Part of a small language model's weights.
Size: width 160, MLP 448 SwiGLU, 3.53M parameters.
Architecture: RMSNorm before each block, rotary positions, biases on query, key and value, tied embeddings.
MLP neurons of a small language model. Each row is named by its layer, matrix (gate and up: input weights) and neuron, and shows model dimensions 0-159. Each number is 500 + 40 x the weight over its row's rms, rounded and kept within 0 to 999. Numbers have three digits each. A neuron's up and down rows have the sign that makes its largest values positive.
A block is one neuron, or neurons of one layer that tend to fire together. After each block is what it responds to, as a language model described it from the Wikipedia text at the highest values.

L4.gate333:505516413519514533460557476492457463477550472504532486392463494477496500470551523529504497515518514541480471514516509619503535499489492537533486420538558528531515550501430501437492471540499512439548493555427489463568606583432530520380432509470575436518479477527485480446434453475461442501517491476520460546498454477499447527474602534487445501504528495587474503458459487479497441467469508528536535526529504500496509502502470475537464537535447449514464515518481476528455539545510478
L4.up333:473441453526523520483456504507492452470510462492552475504481521503489535465518481469412506545568432515550501480434438517589480487477548541583518567486510505477480496482492524465527488439534468483479442486488443491517465466450509474458548444571495500460555531535438478531512496510478536469533513561508494449547474536510533563520461575602497384623486477479482510536450429474514499517545539549498495538550480496542504530442487448497508542550532503521474498458547519470483468378523553
Responds to: Table separator dashes. Dashes in Markdown table separator rows (|---|---|) right after a header row, plus field labels after list bullets (Location, District) and "following".

L5.gate38:505489470475452452450482460540429446567524499541518458465516489518433505523502480532453469534616450533486483477491547471527477418532465388479505512513469484503494541434479577498503510477429518462397480481554476515419496522474417466529489542553518557521514524472550528499502469503643447486610508504557495513480528552494439495458434493512524478470544458493505481511539470505520474487524542500496456477538489520500472529442577459511468507533513575540478491473551483503482452525540467
L5.up38:533503520484540440528527469480437453514507439510548470484500454549552556530458478523447496578468490463510478455442491497480486535511491523538493521549526465488568539467471556483482551545471524465480528432535508528448376589540443490428506483486428483505474538491413501531446460546493545449422483530455546475489466567515536460510547487490515488475439472540504451537486525535502472515519496503492461537440482521506450482456548566478477480535503459409451620439426508435488487473503495
L5.gate40:483435518525451526407443489518522542461498462457547538507565581594505497458479508528492477530518491468530410484580439539519429548505470463605499544554522478507486490476478576472496518462395556500498513547534532472491474539543524483481528458527493502476517532484502490476496482468443471493466504477536544494437553459499481495511445445520477486499441496500570552439530460474458520486516526554523508524456511416451541499526494439419530517512493544498414523529489427500479448591431476
L5.up40:447456530406513520433496531493520488509510426556522514520516458538497594573511474513516466563500481500564566468442424470490554523427485492521545552556478438564451453440521518484526528510516501462457470458498509454439447507433504500559511514501549501522492578571516507489518539500487455498591445483537479497511475468463486476483490572506501564441459507530474531511499535436460525504516475406469568458459557463503502483524563534463441541533488548442564451476468436531508504543537533
L5.gate81:453525531515529544480510458527420496485504501518565506568507501493558471506517539598513430533533469471559472529509530520556417502569466571526582528483454501502489567501504473503469429504533496473488493504476509522501533460402504503449509542431564426477495508495462541488500495412472470459562511472582399529427529473497523451514494544548445522475472533539499471518479465566465541488492493503466472541512549479558519549508508464401481441553510520490411523489428476516519435511466479
L5.up81:542525493475494539498522500420504416519482511506515503479521576533484531506456482553538434497515547527565441412440480494572488486490517591505440497472455441480481490555455588527551451517503525518475466517498458493518537494520515530471462452496558559569500533500479509479530536508517522538441496447492547506484524475564459457466439490514538501566492489556550456524445612545412496516492517498516534576427485493455525529571442493466513464519509504499443478579438471538423447508445487
L5.gate202:405444446513472527571574535540454489544502437497529457455518478549491505549448476559442520439532482445544471459477520435516498439490500480525484488460540465476481568556463520529493417496494521466433520484555549594433479487425517560471489580517517517510497479456552486435434533503470564583456507459509512441405530489522475538497527484507539490448507499536512501459496488459532525507498469529483508545510506601491531530453486446440491468510469487528544502502474483409515480474517420
L5.up202:530498524488465520542537472589407537503468537470505523448567462478514509527531513437431493531488491479558482552484501458478529440510552538510544470535588515496517515526509477458476563484468457500541510459512448511478551564501457555483475453478446469542579471522443471436427526499564480493478478495444550515456489518417515583554551486477497524491518464451510452514497507467536522519465446484509467547477517506520460568536548553462378494495455456541484586467488493560534449550419464
L5.gate213:551556511507511524471461409523512490477500522430466563527457531478466485485468461492466454546515534514464492533456538488499556472449521474503461538499481552516519499460400446423557469500539471543554530519514502553515465518532454529420506535479510491485447491433464541512501469438434458517474497479525426499468640583456516526582559509496483531513552502536528475537491476509413519477408468484467540526581442499485437492479457523549533490407499535500486457465526524432490535484505500
L5.up213:482557487462498501409530522534497417490471529454558521492552531527528511497537557511491485489491421463461451516481499484532523466508468500536434520528513561504455482446501525574537488521512514496470476513534504529488479488459480534522450506543462486498565477455454466591523462510454514449533454578537499546498432566479550526521545537505559441479592473541549562558521564546455482535565428470484525525483512524463461396495518550448516586475462519548479521476413426479560512525483444
L5.gate290:521503461478510445506539469570500440452514511419467495467495521523499543519525543486503507491487587468510420472557481487510448549506486511560465484503497567546557425461486505492508479588503468519535504479513476536475453491475477579448505508547507445516487519530481548417605460484474525495568483518537530467415559468542536506517449527529532455415495497523489575440533526573432572493410490471571506556584491559532484491539538489553513472468528535446495433504443505487537520500523511
L5.up290:457517569476530613458549528477539478435516549519488488518491486552478490592545535444425455538467482538415500451464517526555498563458509547518501504545532486506469492472543544517495516486485480529426466499584505426467530554541494478478514469493511485499505417465448494521516470490523553492497471493475520440505511404525509492490490582513516564444503466424490447523496505433425451514515523509472512505490526510492494533457492508501553478514454486496525567560537428580579510404410512
L5.gate305:538495540477519538500492558481448505421512458490610453484510545528544537478548460498542503507569424491513463502457482507492459513483470496553528480535549442459497449488493512549549521544504486481462501496486545556395444484462533536466492473547509484518449422482537528449549502564561481451570568560522526529483516522509421528536478496406531587512471479507512469518531497558569552468528498482550514442443494520512482511563530448486453475519483533501565496487471546518578469495385468
L5.up305:478499520487475521472546432531481443507550511493547486489512557478489475503510466555461539471442537487459488428440530583440512553520519532469504489407517502491459421467505576565532484526508534494450480547464472517477509465485393491532452465480494529497494471575554487532509470470478418400477557508541579551526526509552536519507463526527534434488496502482563547428465474523561487559541462571513519551492518485521495497470468501519471426526483457497469502493619445448452456520525442
L5.gate316:493511505507462459459514488474547416485565537536544536500514530545561494506541532556460405520531488528467502433478546523500509457512486497512510486469548514486503513433429467475505522507512527528513495586487482552459474512466454499455462459511473558513450484523416533515555525500581496484488418503509451529574487466546474470473543416526510432530479496531541497598437514526502617546521494516577439526505491466523530537486520515489449478429502544597520500454430517480450565477431455
L5.up316:483493478427514545419509550550538437502579516459526485486505477537526507494517517508535440564526447479493477530461477512467526445606422525435476515442539483496479493474544548479539491517439461473582454516456445561470487495448490513455572521458531444473498500552489561551496556524550497470503508487492466525513519427530454448499487465483555526486481476511531456534459538536538603488443419471489465534439578507504600508517551523465523495482514585441457491434468512519529542513514528
Responds to: Wiki heading equals signs. The = signs that open or close section headings in wiki markup, either right after a line break or right after the heading word, as in ==Charts==, ==Legacy==, === Stage 1 ===.

L5.gate24:504534496456457505445501560551507440512496486523435538497468565565548560572529481486526456552436387573487471472487551501452458530541513476543496546495455522505539510425522523491555471455494559537522581528523426488441452483428484476507545518465488526480529539486527539487503575533464486469580515511518476449437499509522480489544446414470546452566510528545491513537489471465480588571474477549508481502544526528482472481547506476497483544550431477398483551549506534531513515542480494
L5.up24:494477527431612489532529532517441473539486455507479455515482457544532518466493532517487444522478522445536502487523430450573531539432521538437433501517452485474470495512465455489583488510487527558479516449458545495435492466489516520467477558510463518518486563502414445452473428526449455602435476506458579537448463556526519474546510528498535470517450570528555507461573523466497443508576551442523449526489501495508561582473515477504457468452512515485436502509487499455487550509448512
L5.gate46:506504534413463464412531472498541508466545473439509510464488511517539506525508479470481550503530494480471442483481551460482519554481500499537522493447506523478531457443474519492474485511464557498482493443507426507454490482553515503449501562525495549506577453523559550530461585570490433459535393425498517457505550592519493441446592503492448494432456485540442455541486550469532491477495494433547537448543489523467614445495545473540509506489441482480477520435523488564464483529488450
L5.up46:545489445497494466504522469478505512470471554392428479496595500455495502464511486514531577534475516516432514423544456513522492479510536468456500481506428555622501485556436500496501504496501494467522474506485422547468425511542465453513548505521542553599431465485478491543444506500513520526452437456498541438488523456446440522520524486477563524515476521499537459495493483511515495583535540499540518446537514456481459522463477555602489484449561493504464421479402524493453487519492473
L5.gate125:529508473576466467450519488542444559483611522516548538480476564502542522483535479440516500506536569519566468536493512498560475464431513466493489541513462575567551505492457468496500506474477525486524499435544479581514484508445600541506458593507526506395468613543489482473536505469563510485498466431488473455512496528433485506472540466541522455517546466501461498462520505509550496490533480454442514444578502486497486574534531467538529495482453473545536508513503471540399471515456461
L5.up125:425503479536481409454499540529519480526497541548482523603469467439451549499506465515489496528584517542560431426490522522538494585498475515530489466492578484526542463467513554470549466541505540485471510498525467461559478462480463442511535480489470461553420463468608489523529603538456468480494419492471553517417500422520474502503479429485504494478449479514542507470456481440507521566492521538485470526416526500452513526491448468520477498449492448427524517457482468481499526534488561
L5.gate163:426516498520501455504488454489438499471512417452508498499466482550519504570538539505516437507521472479540451435519546529544537490490527481545452438432508454517580474500517496533499492473469522544451495567527452492482512485536487499471470507530590485433540523458455510567520545541455437425466441496528504463478479499597526467537561478424538492537507447465516530490474503516569504433620568481519503495470544525581427541479485539556499463418467546525514501543505489482479548546538561
L5.up163:540499509464500513434516473491523526573503586451461488508525540478491478553385582509466446516484487459466426541495439494517431531496448521482533490512509521514543498541528603588519464516522483562427516579544479449498535463463443530514484523402518557470540532538539461522477546456494432493460474470458534426485494542467452500448509525490469424546539471452526488482416495493479469456552526472569532458543493545571523490528535482512443505483502498517550491509470517553496551517528557
L5.gate181:508572555516411570517445496493493472467442463468523405500497500486501489479502502476509503511514480512507542492580509486495483595463508446508464439494517527474526527409534352573516569560524486525530442473479529491516520497466505500550508508539524483547494494484486498466504410533546479498471573510462550487431505535465436501447474557528413510444526471598480519484574529463511510404481470490514453510483465475562552537508502506592511547512480478518490453490507446470497550462486509
L5.up181:522475463517535454524522498474484491437501468495489382514539507512535429473446464472565501426482435567476513458462494517497531559488481511466503462522503467525472476462516422550442484561516537497537513459463528437452559455480465515581451525594492486506430480520499424473467474495463500476511548497507485438531508402470509501428435485584508570501505452428494458574526529589513555482522521551480529488497470565470530478527455467432473491500502556547445519510449528493514433529531507
L5.gate264:505538463523519487567510540473502549466517453509491506540499512445554544530552526529556523465482454523504520560421476512576509548588486519401485572549480495468502481532611547559494529447471509562467523438503503521550481466476454515447543586531538449498528476544460465542539491486429558544540461484520520459511489456467499510482505506443520445513535507493454533480541493436525576519502543503495436513503519477502434539461540541532468467434508453482554576474589530517448453509564552
L5.up264:541474413488530517488533479567512522527518542535562530505509521475563540538501513554465528503500538453506506529542544536592470501577421506522556521484461549487500540490472600507511505566508564491497544526473469509521477531481541428493476541519453542475536521489423466593475571510384535578492488458469498524463506463487541496544492478467510456512461497527559510504484461501462546535522475449508565489517489520471562490506507419534561534490419496575398472510515531475472476599519512
L5.gate270:557470471538511521476475532417454547515484456460427490542556513509521505477475513519525511502478496512495544512454509561437573569462481455565438466572587499474550498496449481566509503495469458406488471454524528514506459457430536472585467499431560542505494501435466466553523502496515429520465454476494546404470480489460453470516414504482492540427525451549527526533554497447529403534462490523497499494527542506489449450536490468503470466535484542416559494478447524523481489496552478
L5.up270:494480471516483492488493497514563453508462440469506558445578501523505481472493470541486492450435467514565457562556565496478469478555463503461515486503528471570545529461570518486472620488463582500456491534481472495427478454538486590493484496526488444474526453477523469508554444499493479518511501464517452469538523511588500426448595476485500529556470527492479511415570542492433568442534512465453524455523515513494508531512488500543517561523437534482520468501473520504514407555598466
L5.gate446:524510463485495527548533564576503539436432484457505541520508505505530503506520501451442452480555478546509474471520483461538508541462418453448481488545478524550524516482508507521454480449533464499495428528550468416484573579559489506527526461541538468512512534454531490502555505540527517506553521444540537504472488580532463492518451504475521564530612508545398545531518478461460508501503478499459458523506442568436491633517519482582483471445520440515505503574443543484503472504508445
L5.up446:596493466555574402510469515506459552521489511488442539510490495471536439439513516486550504489518515494484456539480503559504503591505436474449451488504517545603524469419449505572528517491451550483521471482570523464535454556457461495524475451522494514497511457442479461552548432518508492465455549496428457445480452468568475480501504426492481462492420489467483563511555545489465498488482523407478459528474459472475482534465532527540503494512445435512491517458452492581488499530575553
Responds to: Wiki section-heading equals signs. The second = of a == or === section heading opening a new block after a blank line, e.g. ==Honours, ===2002 election; weakly, other tokens just after a paragraph break or in infobox lists.

L2.gate11:448509505527550520543542633527465460585507492504487478527455505490482483562516511468489542506489486458475421450467502504529531558478476598556541455502464482471450539522544540453466512536512496542448501450573466557439495485459536513480502508507441532531461427494525480535514534547520475481548463493546517535563425496459470457509555469557514568584548465499471528547519504469451659464558521508483470521466484515508493473495426500539463450470523509496424491467518501473457470544497507
L2.up11:489501512496575459515468586489506466551488468481460558539430506485495483534481502515449548481512502470443451515532530536523483538433508536541573453512492433503515452508518500526523498503522520491534559442477512455426475482477532528453534515531481515553432424489466474543527459539530497524467418479460504557468434501489525493518505441482527500538529472586494528507473528459517588470592537554544515462516486407556448439470448536495536382450524461448457498486502379472480512535518468
L2.gate137:476544493582505477510484474516524512553492504495527543534458495492511479508478491508492468614450467532479497407486521511513545584470434483519485537529572532591472458513549464576485548588541544498524412527571408460478501557506531483480588501447490562530517565509513526520450556495526519505426483455536546533476563492503493480495507514464429538528549536486492572490507450540519430562430430515574475504500485554510554547534485472544497454460466479496499479440497496493536535524499505
L2.up137:572508524450507561516524506567436507476493513501531532488516536495573491528477591501473455493483465501492449441473490462506454533484572500441492551502507478470474525473559511466545504443445467479513456593437525492520483533540516490510414405607550504470526489466534462483497444451481520461488545550468490485518481466539585530481543464458492534453466515477435433573551483507541541548540488507427544462538569574544524481428489475514480465541479479511518530471523496550486404556537467
L2.gate152:545510504507528487518466549470524470499476484489488534479469480409432569515498571491479506515509435481457521501443544490416459470517565515507573504542419553478412497568466526508413546475498476469490426452505570488482420570502517531487494511499417470512481502443521538498464479493523484468530518516574490508520493506415479516520534578531535537414512565502476487556552493459488498546419400481441522476546504535525539546503508516554468452512552487563461519457520510469481467530511582
L2.up152:521475532532535461476507575494512393486468461546459460532485445496485506496555504494494506490569510468449542491423586468447495493500482505523549468505485494495482403491425441459468537480485557539554470490503523500455461462466512418555546421498494473559412463517526530472477495485536517434453459477505501485484397505472466476526569535517502529508504484476508459594561435539542553534492463569502533455528455518495468487571496453436494472515487460522417550442493489490456590508516490
L2.gate191:444468572527498509571526514551533554559435523461520514441522513421500518493446497530475465512491426496571488471497509513512536474531496493487491504524491522543506501509556506521521485480499517513518490489512473416512566539509449487481493549536538518462519546458555534524463476513536539509553490508554484467466598549434382458582574539510464531449499507499462490479502464451551409576509461507446567542560461475513437519474494438498425455492565537449460427426531498489447457524470537
L2.up191:518518539472583418519622581454488462527515573506487516509490505458529497578484516522453445465512493464541441510414525492506514499529448454531503512553504573451443516478530541462466431502506495489497480538482439516524441519494504480541536514500524585557514539537544503493465592485439588574489507439570527493569458518531505510462548443471540460494545574486445533587501570534482527540460513548445511483542487525476513524543502504489552485512497501475503476517489528569482480569537500
L2.gate231:532502540522504525564502558602435566525475508498476431506487483511520539544447470493492448560589463455485499476535502455466560471495520499478510516465552426596481546531539497443580464485456538457481508506474472566475488573559516433503474474528586484481538459499518538466476450445495547491491500483518532456467503471515492500514524452416472537503442449503465467501544511517531539537488567536490509537497490536500582510585538486480527516477576418470522572493449483549464525608495486
L2.up231:596502539489568481437494463528453490517497472497502447494514458429525476550486466581521453516448559485506495499473566559541485527566476438514532530508460491496538480505525469512467497479569486554539450564445496486534444530519554460509437550486561517514542535522448545512471497452523539472504527511466472510472482572522482452561519554545447484444525470463452525567482434444499505548432478457474547448500452517465541456540460374577482502482468558472450503462443477488470444437529474
L2.gate270:464524521491467516538502507470444464478525493507475465500450550535549526493417508552441504480456488568471467439456496541477562495553518500528502445523575553477474480485491488515461468573543506545481540531502464470431461531489494453534517509471482487572513435445548486553492506536465498481540542513451557524581541538479596519406471514516624502529482473511504439501526482441470531529559430459494547528505447537478504480535479505482526441552516460462527562505534471375446443486563516
L2.up270:514507510432510469511503570463485569507451436484512483528482459545557532562539483431494484499526502475459473457445508499508476517559460458618544485494503530495488445476494485499499539489471486523553574513532555445520461522494547473465483455511519473549512501467552527440468519499445494460511470507530515583487402465450555489462555539520593507479546512439510445579536523463468525479503434530491593463502442424470501524474428582449499524543443480505456497416515526429551507530500464
L2.gate369:465565523495471488526521595510534459479495563509435465455468478457543529526519413511521547489483473499438446433543453480527547426488505447602578469460554469382452449479454527492497538480428535466480499482555583441446547465471578534491506514487465502498459479512477512548494500491497472521506494489496436443473535482432510502459508463511484511468546559510479511536484462496496538510543539502564499512555464517487487560535429503525530532514523491485466530480554565488412409436530505
L2.up369:555523476529515462518528457528494449620530389539527540475601530480452463511550500504534568486469423479512527467466520490500540540456470528565558512494494539457504555420493488518499499470581523512499477443500574505482533484510575503536493494530463465548503533481476548481545524438515532536506460528479530547515510426431441586444496574558529490519543505501438520596498536506454528535519510491538482493485443508456495459518428476424486473484501495407542493486555485498490503499527559
L2.gate384:491423496502468481513524545480512464496545553527516487540486487516520508529472466441518517483532476567455496477474541440441432522526463494504485549455475566529473504559498501445501433475541480505387511522579505471548564552573515498481526579464469535505453552533438411477408503502564462470519487532465482468493419457504434502507508467468459483559529515469450517493508397533527600447437446519520499528547524513546523488517523504533530504474559447532541502549534494448563437542536516
L2.up384:482520477526464524512457442581394477513495484538479545470475487522514463534503540531506609461536458492516531472540497498483539520539517552551484539574412448511507505523491517513468541551473578533476518494499534524497479441405543491572464524476444567573530432505443510469426491541546484469470489498443471473520480539517438397511428482570478494500448509539451503503507462542447576502545478528552475456526515509509482475503498493503467533458503476456524441522543527497373481466492453
Responds to: Abbreviation-completing capitals. Final capital letters or short pieces that finish abbreviations and codes, often in tables and sports stats, e.g. ITA, SCO, MFA, OAK, MLB, WR.

L2.gate9:523512525447537481412475499475526544535531443382549495497538514635507516462460561516465507511508425523525467511499547422554461512547502493545557513441559468390478553471492483578518524462494514539489524542494526471458448496492530475520463534461513528528555548494431450536547502519447546509520440495493563566503567564576544474477513502506489485477432472451453580507498519491476547470513530511516491517468508481503496494446486488462496481490505569456515531513579523421524477541513448
L2.up9:511538463515502520491448531593539458566559485549516486469534513534500435509466507558565490480496483540456480503462486447520467504497510513548447518506502480502522544498566489515475526503479519519505469581515443437513521439511468477444441501539485409487535427465521493435460503544544527529450481534415499530469507491428498506441541515468540520507508498542527462418519453477534468500596593477472483530456530473467479495541473463400452414470534497554497538484571476424451494427587523
L2.gate81:451512489468533466457429532476515478554453451414572522481484492511522541523531484533475447528511529500557555490418489530504521538500569594464492502484515473499491556517507542518466475470499512515529523504528492529448445574494474608432501464515554507546539451524483451467504421503524482576572480528469530467476524464445579481400541530460508430471389492533491452491475429535585493551505532497542472555479461515509513468484528469540571522546501511520445491432506520481522459526518459
L2.up81:527498547486467495553577463469469574497496494455567474460598429543445480438480501419470504468465533478554508536463495534537513475572423555554452450467500440503432528477501480546515512529521510508448453462456502551440471518490466525451483570483476500457543456502478459487449496514481563459526558516470533498541546505495426592499500512517539476391516453494542519530399492497439567507495517521449503498488472505550546503446495469475485505497486513530459579471558536415448515497499491
L2.gate86:498509460533446476536533464455540491559620494517448504522515488539499419480473498496518504544482485546556497417511562447550463529443517521575527439470582569482543506493497534561511494473476552519485520501553439533516433486473471500518447505487534512486500486576561514462497585486507397466509501481528520513469503499413532481550569483489536475466456559542556519429529448481530477549489540477482502473477520468533533517496553509427513518478500506547477532447515457572562536540594564
L2.up86:452519530544536597557568501481472477530483470521550493522519575503519512529565542546604503521579483471544530446530495522434419550502529523501570470478543473476527419432533497536498544455425580461531504488565526494484466402510579488522491501526548486460553404518510517465516480504449511492527504546463457514474546558542494524522488460511506557528483465393470455520511534506497516487498582483513489494522467538454502505527470489469397504501499497542533443523555527440516463497502532
L2.gate226:594510555516485470496529501508524508523519572493568479477492494521505539533536542394446492531496488459462525483454525491496508503484478537486463575478585481441540524498510537541481522530441446567524477475538513420459504511536506504461464537459450451555571489497415456525438434406503538536520494488537551454452514432439548568504534500504522518510490502466527546523463514515542517567496503453481533485439490461379479522495535547531525385445487550473479483556483521498491497516544431
L2.up226:534485479459523448524506481555580437532518439409541544473502571488496478552529494469486479533496416520494484428565513517513496476499434494500416492486463450537434431481499518519456571445494506529519473520510433428420477498468490596412472488500473510526489437500469564506529481482542513526461523532443507462462417533536574497548514522481498501506546516476437565497505593514564441459486590510499494495467468451442482497501535507441476469489428451460488532466534508459531466522500494
L2.gate239:538520420440512530406530497443482499516498474486536504565548516460507499461489485616474430447558536457425493508517498417621496511464518439475468511537542514510527532451491508440520449542468488586537518493515561526489448491503445531415450492503506501520461470486475452511510517504542488490416487497543492474529486426526441517521469450516576432436502540578517495531483458509528481474494481490528501530497459431506510531512543516436517529463526468524488535536470503475461592488399505
L2.up239:520529484456577431504476511538522517513463414506497494512558522481499444480491555482463509552581517495470481465562437461457489520470428476533535467518530548615480530430562485538466527469449418489576419537549497542484536557497488482499463530458509460412449480527477510470473450513471500507425428497504576480484594488540486478473523426542507469482527552435538513527493463514556476586517503493510505474458504499468524507479551560567434538512453445489470507478555488505552500503473505
L2.gate284:468460583534539483507501493518490539426445484489560453508516494462531516468510453453524552565551516469533463532516450580549473591485571540524514469433529468508478452523526514445496438451523412534442557501552450546529437504479458500477489576449490549502545537403545536411500541455529486527476511469481470509536524501428505497487472505429525500432448459496471537489522479527436499525493457554522528469520544457517539468579534528507503504534564543532500521396498500493533444498510453
L2.up284:504462501509561507539521519536507586515517552494528464522523496518534504528464488560468519495489473497470434597469460482486470542505529480534437496424509475524477550500495517486501543493479507569481472479493404496467550507595500508496576533462473546525549499531564510508551521521588482470499503534427505518541460482426450606498504528497573474659535518497480530513513478536567459430525500499553495493468526440441453484472550523558464530446459518471457561476529503552519496493577509
L2.gate364:548535485473465469522444480506578496460534434478537436512498480533435575501505444481435535503470477460488527435509514438537497474460467444523567530463541484458455527431464560526502480534540494449494511427485439547449524585545422510433551525450435495518563576442511472496508522538493518498511470523468480506447561505484462550512496495503495518521500467525490494475528512435531469505539471496498448532509465516493497547510556523585537427552514536526460624448466505568522466457407501
L2.up364:458505483494472497422454528551479495499523534460449481541525585534524538508475453478411479541499518443436460471412513539486477563416475496444479508472484512517518508510453501445526439544544505527465537420551475532475563511465486457471489515499527469391503462503499507504507503469525422518504447560492528500477462527551437467462468460442460510572519524396567546553517489588541517582490504476517438567436508482501540533450555536550529456442480473490460491474446516516536513495484526
L2.gate395:535429529451536491496504511474487514488508487452445489510497527549498464450533488542591543522536532553432545463521510458486480506505429425497522539511556516479365539539555543473477504518527470447452525560532512517419476459455424527474506500516539527519504426486507475497507538527528518517487498589496495513471445566511564486505493514546474515519525547520502534489478483511538493485512481446453473496460551417481489545477502470600582516540520486442417552611522554502483516459591454
L2.up395:506529501450513517529404578509552469471489522500502526489471505486535533533502474500454546568545474473477512403495492503476490530471471432503439537415532445519476460497523494571529437567420472511543528496540513477504480510540482469395515544433490503507492506510519487489477527507564490461387434474562460505551531463517565569528535517521535566542469492468543488527472474455543555524422485517528517506519478471514576488478503527514483426495446401511442476555473532457588485545541481
Responds to: Section-heading equals signs. The = signs in wiki-style section headings, mostly the first closing = after the title (e.g. == Career =, === Rise =), sometimes an opening =.

L4.gate233:534502531460444456459483470518502529515569472467524453547552465458492528486571496502477511526468490480452409479465493499565442518471499499493505556459513473483596551491510529455545502545561445493472532489510499525536508510575506537553406502416498453493367485481504505484443507556538468490437537379533535449484543482521496475460459495492515515459519544443498521509441556546534559510449505563478513507458542460452546558458532531512561521514524477470553570448492525491466489414491532
L4.up233:562480486507531521455522414547451516524525435459526537483496467503520472459477468494453500490497465530573523494525441427491464549461494493516494433486556517440492446500506497524590561427511480521480474462522484545423522554485444473485473494478516512443605524446537516478418501481435493498509425489472517456482519576513499539506540442476503555468610500523442515431526518459543498497527498505584531457502500580488472457615561556537494483557480493524516507481453529467500486563506453
Responds to: Wiki heading equals signs. The = characters that mark Wikipedia section headings, mostly the second = after a blank line (==History==), also closing ones (==Biography==).